MLP neurons of a small language model. Each row is named by its layer, matrix (gate and up: input weights) and neuron, and shows model dimensions 16-207. Each number is 500 + 50 x the weight over its row's rms, rounded and kept within 0 to 999. Numbers have three digits each. A neuron's up and down rows have the sign that makes its largest values positive.
A block is one neuron, or neurons of one layer that tend to fire together. Before each block is what it responds to, as a language model described it from the Wikipedia text at the highest values.

Start of predicate after subject
L3.gate114:511507450471510527460567508503492440508530473483512539460321439516517496526491450484491589543460518434487514499477505485535546451492471477442601508449494546623536559482593440461519465536419450442495583498450391543456437489551446515476512537439456472507435501451475418573601524603503517462523538598616529548595529515441501427658463559492472450468527482517497553515509459487492573414404521493472482465503493491466494495511455519457489433453496463420562420423471541544609548598491538494453477521404508546485580525489469497534571514457531534515569491533472482456486452516495574484
L3.up114:533491613483540549563506535497616464545468505572547488452517469402510524518417487529490441555491546424602474582533478603529518522563582516489480509461478459527491507527482438507448523459494414540547517410577484494480549479529449527555491495540437451485631553592499486522523491452534477419516514486465523501477563550472519429504527496571518549444457485431433489452604486518443551498515475515533502521514547456497476591480547578477436474498495565529475482429524516518449427526437575586536467564503487531506576499497522462522453513483419515458444431552463451453483454502583556475
L3.gate229:474530521479439436530543579493477440563476542541463476367508568543618545526520489438463607508422497552513533525523493499581431491510586595527530493531442461547495472543557452532474491482548478497477509544426514547448532526573519541468401540463571442525500472495489441493434528468525522523438470463510469478504482453458478497413555482429494460448524408410587486544504629532476558418516670448566399515546596426559511514557440598613486526516505573512569565512504400498452472479402506458440537418469492519506446532488558567543449577508476457478440486483484431453435460492520539478
L3.up229:462485449478467492409548501420539586496516525568502491507519512515425494540414503460446539450486479577517461566480432540532504505484545557554628506505487424472452478580584474633463482383548436505487505463515517611539531563609473496540478573445524499496476499474488559660585496560538507402470362462521520525557498472457525466439560443387547458466509528536629480460554560514534540484467541465501517537510531520470542484526528502452420485460563470380536435496536448498384510492426539396454503558546547497467374564450540608540550516568515503535431556444513503527425556529516613424
L3.gate438:474457579470482473466635553448553449550477512552492513418484508405480562445531533511509490406533549484511501502510532429594535651479495486508513522498456525539465512567495585524522463507489517570474540547458511485484496525527418513455481578445552407571564550431535540548441468455470501506542472491525506426509424487451504419517588441376466502476550462531477516549512566562484442427463551535467456512444544472493446519489553522527505563501464420550572456511510476515452489521483444507429619490496554421479446458505457482553510592537540552325550490568553478436518525469541540446
L3.up438:421477493571497366550482552508425603481416493574462542481491453484495454513520581529564436514552423478541413410558464568471514515466481616563635508495499554623523410534515530414589436543517512452469463471544545511490529493549457457474495522520482503469501483557496491539527531407482449479403544466510496477509410533422582563532493460518445552420557522513516461570498502556503499543483459501481531622468513526524536431549508445569525493462407548477489421502528441538576626446448485526510485449504445518435545543510511487494537516473540444523416549522456496491647478480469517472
L3.gate1004:527473480453483531573593543426522515539470525514579483429492524519417562475498501506551582513543421484586556485482509505520431533496486567566532584522507577551471460582536496615547509442481496519570542606409439561470587549451547513421517557454451583502485489503522466525467543461464487462511453416518497481614510537534469466499471549464502461474438498526493502456492570571528557466466460523527481561471421507476513482420504554569507486523533505495556525522454475511474543446406509449477497531575461459537495574567514548480508409505518468460475482476488447533496503512526452462
L3.up1004:537562439534460472485525504476531422578497541530501488524445451433572537519488548504578558531496456428512549392416560527569420553419460553521473557558498549608459536546508471433552409420410518542424454473488547511444460511474493521525497538493511536560508523498544464615515518482482546518498480440506489491468521537585478390473512510529460468445505524506495372540487445401599555508515574461511382462521586529499558466478478472414467450535401656517526488524496529510466544439422555519445474502536546587496487564595484498436468553479481483500599489582404429434529524530518459497

Table numbers and quantifiers
L2.gate2406:467525578515599533538436501562535404453486486564444482530504623465524553419542456468591511498498541497481505433464504511501490536523380478512396551485495532473528408433493442400547375499533528513426585585516406485450540440575494488534557507557513475419461501359588528499557612539507474562538573527561567442487529545554513473546511470501582557494473347411603448508534578478437444544589608537587519392532587576513512466520568494539466556546406462543462536484529549462477493451561400442517462517485494490502509528498478446459460533443484471503473534484540549380482522418679457533
L2.up2406:585514495469514428564491458591511535464523606561364526524503436435575488564449526508534614527538546429531454425500465536524468443505507533499479569470537382578502488450566470456458520419422512632499481514475544550493517456566625536525511458427496551402473466503502509437541535559501506545507534614457511499516416483478471469461551488464558459504473405538565438528412525476404407528495537560516521437519460562542470510522471513551528550466431535587412502384509546489530570460509419510582487462539495432465533448519445531503559503462536535454474503467501530439453513484513471457

Multiword phrase openers
L2.gate2553:520530566463489527462312477425469476461463438481519532555484590623433567456460457540511492561466516542486582564612514533529464529549452553440484503550488478463535518428525419437420415550439546522458524527570468589496557471477567471508586527500530568449474538493507482482544496469472621463592454430561532562575536515516601447578505404466503565474474544421402516537489510485539469467429499593466497539547456442486493460540549543466438499581522489466520548483540492515496477532461428373503500478409499563521434492492559594571427617453528423462427454560601539473502504398531484629
L2.up2553:544533474508567505426558532451507418539496499520517500536478511528522403469488467392455427477449492551575426493575519336533530525564518476603554486536476450492531569470486514540503517597502522434499477442491501372490576618493478532487593463461441560435476561514553410594555483499568573426500494512549505507464469550490470518470466649517497514471575552519472524516463436609552403529529510459508520520437544525469540431487433455466484526560561549507548467508479462447507527496595585451529477503560437504493443512460505568513387433511472497477572456462576506545471492555573491491

Predictable word completions
L5.gate774:459457496480506523556536512431524488499430510491521544468480457574488457512502534461585525449452602451547456529474562453447456433609583490505553436549474570494457509494627522501520427625457424413501550552488478421481515538544518368511469447493584461467424524466521512439481510484543462479498541596549642450543512463483481516512492550498514492455402544489422532470532487505482543478514467338477550539487535455530405484478518519487505514525539514531492375530435574547472451442500455494475573539483489471509421526521537545438560458537539615400581497492610425516497427535440486478
L5.up774:589509453443472394516574502506495462527437530542545447503552431498522488566533452601556602552423550425562474423457496449522569530600553555385470482485364426456610537432519499505609513545507539540525527425549493530442606483577443514516429534458533542466474462447462491411389618496512490486469415466502522415504509522521467490484451476508440415497514537512424469552533469507513535451465500475517494486516514532457496443455609507602511505540472494473434456577447443530428496532434531534467507475538539404583492557485490558432547542446493454433558481517522486542514553504534430388
L5.gate1585:537458535476473459566480483560546546489551462573521517456510522546484600535431516472572618515526418520452555487463452596551462463418481562387400494504609538552474565538492523479515511555563483429459467499431441481508554534516467450517540501479563433583461516471575442503563542547617556474469511517551481501574478404490492453449433446383461574454564453501430430456442552494638563483528501495511592495507505425534488489569572519475466539542544504512501468492382460516465534543548377544451508504419503544436548480445520441551410459373496395410568558520497549553508533504459511527
L5.up1585:477480566553456531455522554479562408407475542417502551488487526485485505576591508485538502439495498521590561565443458482516523448480532461503486536455480484496497468466468482508490470573582549431511468548465478464493546411554474497545502512500524502507552495530511442454489500515512534463538513512510558526492441637555451564433470504516561433466409599508499525526457428550489593521388569441620500388555500527488446454489583480481473535566489506572468464549471477368559523547491530517484502613545491564540493487484566507546590458416507544481458504524508581435505478486593487462
L5.gate1936:486423466451461487507502497550531478487606582446600524577575434436460489543600396556403516621386402393451479457494600507529478544505474629467481351599526544409485381535496518461484412454543517428454547431524447518480528455458549418451613529553496441480498469490420468436526558505567580453425430536610504500532536485560401520506457429532383562404549538414468483468476529482526524549524600480511505373425483500551569456488511558580501404532555554427462543524493420466516585480539554497489549512544425613551482515505513547542427485384546508543560498573488574529482490458538511604
L5.up1936:580545561466388519445558478503468383515440519537529532465499503475378539511451494501546597446550541559460450497565594514569492480500513558513462454407442440433433574406445541458449437483430498487452526458544520487532549503543484458452545547616596562463570592431461472487490515626480463533505478514527516513639493532467470482520444499475563510446528427577516378615503443526522446567447432391466512484569489506503472460541551525470535405444461485506474549619515531464507620489512548576489532418423494460500443521481472516562460482480516496447511518563544483472538505511535555570
L5.gate2871:467526567612516545487477434526470570502424472549475494587472483449490507456453500394530548516503442506507530532503540576612504518506546529501474467486523565379604493552493480525536464544500513539381500467503514516440560567541465499473520548579703463475546455480465466418547486485510491499386408424490466544485451469550489415516540478635479453439482514443505483528608542431531585482506568483511432370574522557448506504490485529564479505575393584517551463549468525510504621511465528540520562489542461508560464481533522521556507539466497494483575446540539518455473542413539573488
L5.up2871:532528433592522495490440493526514458493506481435585416499566426523503612414561546447469477522381578493433507508564410472478519482433511568454431522463676501525471531511441457458488520453450547480540387487512527570518529450471495603441518473611591567436514598459522477564480476481493433541523450525486465443619502574608479388496454541494434542493634515467495492533449528448501487504477605492572475413497551497405539397511558565545456599539463567496549508536603594595549546568484498595527502479407483519409507497518463610510471525469453500485424548546526556498475560499492535490

Predicate start after subject
L5.gate932:472499430579488467466559463511460542534476471496489419470572495468550457569497496570499557488578425475452529487417492571566490549492472488546476616461557483527540520529470445383508438435450535453499527476415455452448512622493508376373445506521512503490522423444484414495469434480457456521488460322510470603519478512532523489472463454513496512393404404541463488341450495491524505447579546549457441491504509508516420433490523505519562419501562494481571442492600460465468497498523460550563510591457486557495487540532494410495484477600472563525551517526566479484498561513571585506
L5.up932:452569536478514571458560551449527303436505560595561450496416490498512578464502542546533491471562667528478485478572557405600511589496472554494570540474418451497436543542452579513472524507416509502498559596514510399500477508418540419519529545538576520582517513447612499552541416458423466592539516474558491425518476450451514390547490533505510535533518524521508437539432521463499568491469544459481573523568493528383471532475504534541453592518453465537514489557585532483422462540467619526522485432535479503467567416536542370516466556508511487475452564530486479428611459439491475476
L5.gate1644:452477576560421497488447498565540457536542528495436484482612583546454496527505470500466588440451563501451425553418582519539438509537397435485448545522577506543496527540584464509548540472457517497442492452508436534470527522496577549567396543552559527540454538509514474513435628543489479464539538508537534576550506450539554571562458495550579606491499468591539472436484584452539582633502527499556495513456572576496446495541519446493506469541489542575470444475472599447426439520509447494465486569483543478511460543496519395536520461495543580458570459478482491424497573521571523510
L5.up1644:477426550433430490490530489529508550497573507442529505524436556411483476522503466504492539500540476547627507451515555476461424479535445532414410588544485512507476468553495464506480456461468497511436383479548457538481452516462580489576481471570534568456482528506498477444449469525529534533461518443574496514510425510432522492531539519420480565573457505492515427377472482480521527529618481487565504563554536374439386469505446549435555525473462437509497496574523583504517445425498573475471507497570456430611526538547463515515521624464461489570498535398511385485550542496530476560
L5.gate2178:476542543433548481555542503391469487430499492507569427480488582623474584443480528484507595404537558593524597563430494464499392573538570497500562572489410539508517535597519512606446525635455430500541528586473520414536512485503651395530429493491507511570494565487510477531423448430544457498495480393501460493532493401512528529479585437464483451451465484503574555414515586478529556489493431463537515510466534473511480515505509493525428428540527620520548508467504470504485507508421438456484546524515458421421517514451484535480552461547537563416503536506536431597493535507496471438
L5.up2178:489479432477475584422578527522476423549507471542525521512478405437490508543447502545513475489488569490467398516447491428446543504463420463524592499549519443486456523434457569383514498517465524506484536418441457515508451488560413478448539528473504501477482500367396516578529581575506452513527582439482607504591510561499440463541473486504556505362504531494490459484542554378513513515444538439506556419468516462394487503490557476493497554425499488530604539487487466443377492508548534541541372491570578480469495480510482501480483519496497465478555463555539492529517443541489463534
L5.gate2946:497421616534432534493428526393457454555513512545488439592513626438393502457499570500465522530425502485456512526395513453557534582496544502529459461520531450551493566491445488502491470461492602478429517524482480522443496522524467418454471546418597464582578468544479541622520525555508497482501478443522577532463514584515461477585563468559520529463441445600594544494542494434573486429503536464511521444473521465503537575497555484442447461494617478488609470485492525457484512472445564470552442595502538492510558517525606550383515443491538435610521458510394442520549498477469443502
L5.up2946:543493522556437592449488528528443493496473490528550503474543670524466540547438520512557483599410479528592440491532476568495457429564531553497524582480560526522460513414476618519487492478455489491476564600481422500434598469473536473614501531476558503532620627508490460438468501548452525510516484433419573552542565427485454516526484485480512559566452557499542492538510470501557422513583512522513369318545586450515489454456494463509377459500466451494575461489484524452443458449633495516445489562528584471545537578551449386488494497535528546544580382545563450416487462509560483495

Pre-noun determiners like "such"
L3.gate246:492510457522487493591466480446507572476545539509469462513462485481432488457534527452514398440405392561503512436516524448533480515498485602469676523505492586428518561505551354509519423455487477551527485499480462497505358468551440593566539338450494540501457444435559475641471371461399463512501529490465641490519487468437414504523514484586612485521530560436554470580601535566524564551533467505476446545513576423531499609535439512518536531562515464473511564575559524607529505461584526471566624424463384547538552518506491600441546521537525528499534612491544576510462484483513435471
L3.up246:476517513532481475604524463546442493481422465521484561529421502457421580418449526531489437521438458435617508451543518526490520514519454443558478461489483479572458529593392515398455533565496613472528502408528512468490573505489519503428467479526462498473525513575418417528472425474535567488437545482456572365505585500466441520464539552540555557536443470519496469424547496551495532551480459490583514496499483510494494568554559601484500521518398406502511527490504433507516568485540582564535589487489460611487515429462458511504425515484622552507508531548434505473469468494456443518
L3.gate413:560524475511516555537496485439492484512496582526574484413534427442482594464514539413543482547410521523451389505490506463484510526544517457545535440525554465486505524562526470535517505510574510434505507567531488482454616489442507489552577429459492517487530460441514469453552513447471514557512502502473495502471519542470553432535458463519462458537457597393510444468575595470528524497408478468596518421517523613464554578485530517505415411600481537501528534452583455511422541514478588458535471489445567509557470475541499546528463534400558556376478483484564493535342472424516523481
L3.up413:591472530464439485411526508464410458512541519544532469539437544588434400450494453464472387431542447456474709491591493432524463486597529456447470465499419497527493576406403467583554412492477503486537522550442424475513530528457510485555543513493486513434546520529555572500419522525465531481537542438596608561445507512556493570616483520469496553646491468482508530536509532591627448447434468557438417491523383477474623561562480535560571526497397519561544518579421539554490450450484522488462499536506461505427536516473565488477421554500481500512586603482425528483500487541536528507
L3.gate2026:374522510441463485620601458530547427530510443483542551441496452487561566455609474549552492420521486478423541415454511431581515584583447458539430562548478530519512457457533528507594474462407422425524510528503476510566388506545517483479494502525573537527510581535449383475542502499451503437531514509613550464590597524551454433463446570568559516480538504458474417487478533469410519532489442464561429523537457473527553491444543533493526526509475391568505506510494493454391546485522447508510468429478606503531420528396523469437503527555535534428475537487526555509532562483496505557
L3.up2026:517564596442493521510525449562530539516492424614448556456569463476447483464486523516529486482534523514490500494498499465474418521452500556544509445503461549476573542536491439427506491568511518506453418556453441370505525478429543482433484377557621501570551499439560595542397492490453533544486441537428522397461637458530582448540578496575446452505432482527436464514424517603530483484505535405501504571544443498484500570448548450516524498471587454540387498518428452464486611560557403465459474582442431475518527568484481462448512549494469418499507430467536556456493532489550480520
L3.gate2478:560541478408484469484542512538600532435550486532492447498535432456478533537518475489482558577520519449543536485513477489478541560509438498475582482610540536478508414413498440573564489463477523449548508557454499504466536440437543432490473376590514518514557528590501527472500482497405479470468447480512515478490531479551588479472488524428447601548566475457447489494549612472556594433426448512512475466465407508512525525531537588439480404526531483538512556447575492546438424513548362494462495608465509468541521470462519530482440451442434584564581485630532467545422468487471494482
L3.up2478:607510558455501488505471544615495541423476514438537497491467453392440508534455431528459465586619533514512554450500572473425569537503419526463432494554554547466456544519455453488519419447492523531564505491551483523437503485464522478511413514589503507420541462509506503555527454496459505501581498551509499527499598597555395395457462468484519593538474556536439517574505507501480480402464547545643523473616408508483465600554502585437474455508497456575491517425537477497474406494485463457519431448504503481611550546486508528412520400407504503573523593562501539517431490528476463477

Paragraph ends and career verbs
L5.gate681:577395535482515475467534573482534459499508498435487547441392480556457532518601414486548527451398432595468540501575522457608454470520523573467537585471538411546476437531610532593476450573494459474509448478310543480455537545561517493538534486514596439527534543526473452482493499532460442494493501562529537589560507529552430542535477526485545487489504541525439508564469544460537539466556465445479447436498518512460524559483572454441496478532584541526511535448536443521426512461499394456521566514494431521543487544501524620526455503496538474456518440524521494489362472491452493538
L5.up681:558521596498445498605532496601594491543479493535546459451435477558469425562513513442442519431594534598542569587486466455463533516542390544602542501537415543384531530551459467463508431495498562514456450457491435510469510564420584494501466541533577421513571533494572485451513432530472507494572571431430508446472521493543602408539463528570585555513527514506535443557530424469503499506489499421503482527462488443458444512547469506522598526560532508564478411501509606475549561542526507590533549473484483418533548487555534532496525601470468459577507587442524497431495414510516469591
L5.gate1125:379418509508529440605526495518588464603431452519533449395444561506486521562544392320448448487448485469495557490484548456517482541509484518496533568553425565529477482546549540518509420528476516388528529510464370493487495552528564515450503530549580444511539494508512465461494461465511497537515499445489562549521510497496471514565427506574523512506450516413460476445525572521533561501452503491526554445521482520608507454510491549500473520606517447505533501500466498544465494567534480490495505476478509567486505445524552568470505448513452474488604548605518516542391421548563492544
L5.up1125:411483454592506448547470490497557488532421479507470430435480506427437578492543450443511420501448496510532519524462512445536381595559553548485478489537436598557552487459531483490486415525427476502548428475501471417521493575530589476450545460516577464467492536438484525508568528585532553483565473479596480556544549511504576526582469450566477556441445449445471400414464516416559452513467556433456512518458506431522536554575539526565481460537476460535453508601430479577570466576460445506420548505444487529465502450475538496513468433545443471421556429506513476350457491455522568520
L5.gate1138:481478512510509496500475568521589474579485519547493474414479536495524534530620455353504471519522547468560521521482467424526412508508502566530492545565445564538490460483551492565559434512406484369517504504432421475429456562533541444450551515504585535555623512528511458533517448443508586522499473482540516527585501476533485508523491485538491473477509497445474490470485612462596511472417549481526476475555491495572488401550516536487448483564489492519545478517478437536377529530563455388437505489454470563485537479580531541510512516543447502499597467611544460468468456471625533561
L5.up1138:463459503480488479578510484480520418549456486505519435416488501479467625497556415394525495493466479489537506505506520452500375607501537564477511535610435603586521480527518474527572397527489477453520469490464397464485493572510569492448549475458594462526564530479492510489483488545506554496515508484562507567559527433511510487558500462569542515497448477432489422436497564452556547480489517444530498478472513479538516477564483581503460464582522453504487524551435430561464480558521440435407549494465491578475528432489512490523480474514376488451578457557514445476443448427553537585
L5.gate1688:513512475503592515455508534410520510538453469572473477386465529476507475473526492452529504506548502522501591507551504429459384490504485515503516451488507549537504433563538518547531439448512465442549439508437369559406458566477492534469482537484549379509601540474367473517538476590532513431489519548520577593481457475456499377579474571470552541582546552473675490499496449480564605444484484454486472523514491462464473516518519489487482387548469505506430533509516503514566527531478463442456498498546456483489502398634469479596490594471461517473581487447501408485433497497539525437
L5.up1688:554499406478565521452313557493549602494489555499523472483544439652551429454520518475527577511542533543609469528404522547507524554471448527525496437526589503501488478462486555519485400481570495524499518458527459483524579498512500485475481514490545492502473435441519470418516474517418607475482576494591554563470548575439598477548433482422490476471452388459524515560494523503483494397521485475518443437408630423503493594536558487554553484496497533378527674592433457595510608456518547555509508480461496431520539434450447530474614472509478565529478461531500459452506486503479509470

Diffuse biography/career tokens
L3.gate367:475440485527480544498476563602490412500586505619479412482595531495480450528478447419546517502586536567452545529441523456471419568530461494480527461471524552520473474545619538527530436371512488475580474510446519461424425486528490564450490517481469535457542442512483525505511444467461495592507573514538573520520464519445446549566503509422542489532585497431463381526488513433591549514502473462516542524503403487538505533646584475539483453536507554400491550515477554550451515454557528456477547550533390549527581473476559546416521468485474458561599393547560403484427455568489559458
L3.up367:461511594414409432621478452519533446512458544489421563456468455448547463530473515492532582441410503434532490537495514410435485468508464550513528498517487457538482622438510593487501506482538355497627527616464521516535612448537481524421582592486570580528581573495531483466515502500564494544535463494530514578466464504490497573502487475418502572554562534481604503469548510455517529571520430470447488426505510430515594491467471446529495486462449537460463450523404517428540450452436542500525482482526414511476423498481537450467663546453460529528532498605450470500549472477530467460
L3.gate634:512448503518440450496471520538518468523529499546457445549500513490484495516532527393460568472451483524486523440514495524481481457503520453602451511582484488549517643530509568519460393543469526496550435536522475523498543514579474498527567555442456503462458508496553492592457457534427509621469479423521602519505529553479495496560423492561517457541503465379541531489523473452486502550484507459559468471610484527524566479508521442452431520596548480521525563495546567501444493537530511463461426575453614495478505502540444583445507516594475480462460558486420483574491495508467480448
L3.up634:422505482527541504547513502492534379433428523440525475493563448544562544429485534475605449445623587493414492567491472461501553474562512523442542631491502437459482477636482495483526478501437477552455476575455581530524533624545432483474533557501509450576494455539496557523397483494533352579575501535511462656575479489448480487496480492382430486453479461523527532477485454533463447438479553504440421503516526406540429415433567466516549537485504500481556465397452481478462501598494469418550459491514462456555495496571482477523483552506544512463501483571559483533525465469516615524
L3.gate2547:557547553499488494516456465500539523447442503508535535435487579509480528476553541449458463512501531440448505450496462515553402494475516391479544562525489497402513487556484558525559433595481490536502462499524497423470562588489561412570578456528605464504585509547486507455492551509515504472566518498480494447519527515519523540462534444451599516556404559492441446475549486457497532412455539525530488516460510469565494492606468522534459514589492450568488466500469489492452453625601475417475467585489464444481466499505555527546531485406396442470516415535595414511468475472467423499
L3.up2547:472507517442534363571490542478412507550596505508536495437477554469502473534503538473547551523517545531464534388556442571428440491449528486529513590482641538502428522438537558434563523527522449528539556453417554493521493547603565513602644498504496533532483495510479473436446523492569541523604582494462592470472440459542469539448514529506479516494501498526539361550489402538454484509554525535556490524439545427513548441565596511427468518508530502522545440474482604448489490566550472451486563482579535470494507513462508516518515476481492561442560531513488532488464545569509544480
L3.gate2571:570445564461484389442528443616567498519491456569508418412492489486498531477507403449558460468471439488494573604507463470525467549562528425430385483585464435498362494523527486584536419486558515608529502571515502510465503568550469568544555540442508593479574506469409531557577408518429544510544515478531555469540493532578412517405479516460595492516452459487478502573534492476451465558479517667583474436522481588567576467439524392459562493469460468488444473532493471526512458468537547458505447582505504462515447499485522456508457539472376543524505464499548527502412444366528582499
L3.up2571:456465502468554427432475473450432440430513466557478487467498551487459478573460582527605536554492477523434502539430494470564468481596508501519445459501542511584456547463505515524469472469546486586460554559545517472488534549473443508522573508489542476559481576459509518543450468506555438446645537571488522508504542572500471502438495487419534455457525453576519474456423434436482499541459434565579470529500561468505506463434599438436484440441537562506448426468376516533461522539510566450577536485476425460473513451481506524547549557533436621467437458461535562580512486411495575548

Additive also after subjects
L2.gate951:399483556514485471528436544482528383553494602435533528416471593490536475591435443437545535523579547420536450495422470476547451507536568554567518472584507436526519406503507407517549538522430541479535525488452466514530452598538608486528517531480502531582600492426483431496562562479516480507569438550624530480541498458460496543579539487462414489509491356494502444489579551567545522517558547579424511492421526501492521587466540556480481474490486480594572482560509416582456366544562454535345533489503495435441468522554531551573448413544508417430523406580559483503478522492565590550
L2.up951:600513548468428560505528491406484508460501604432563477499603473613507447482439575411437444611557557512508590504451535500459530477497511445550522490491509500474532521497386497513442548528596476439512408445377516527541478409477539453439430451470464445517492458496462468565423417563519513580502389555462427494505505489482535454461453485460591452525534567462484415567429496478493576452530445512423506462530545467356572556449636447538461490487397508521455514479529542473441516488484472497490504579583495503512511435601482572475472563520530481498533468522587486537461484570475462471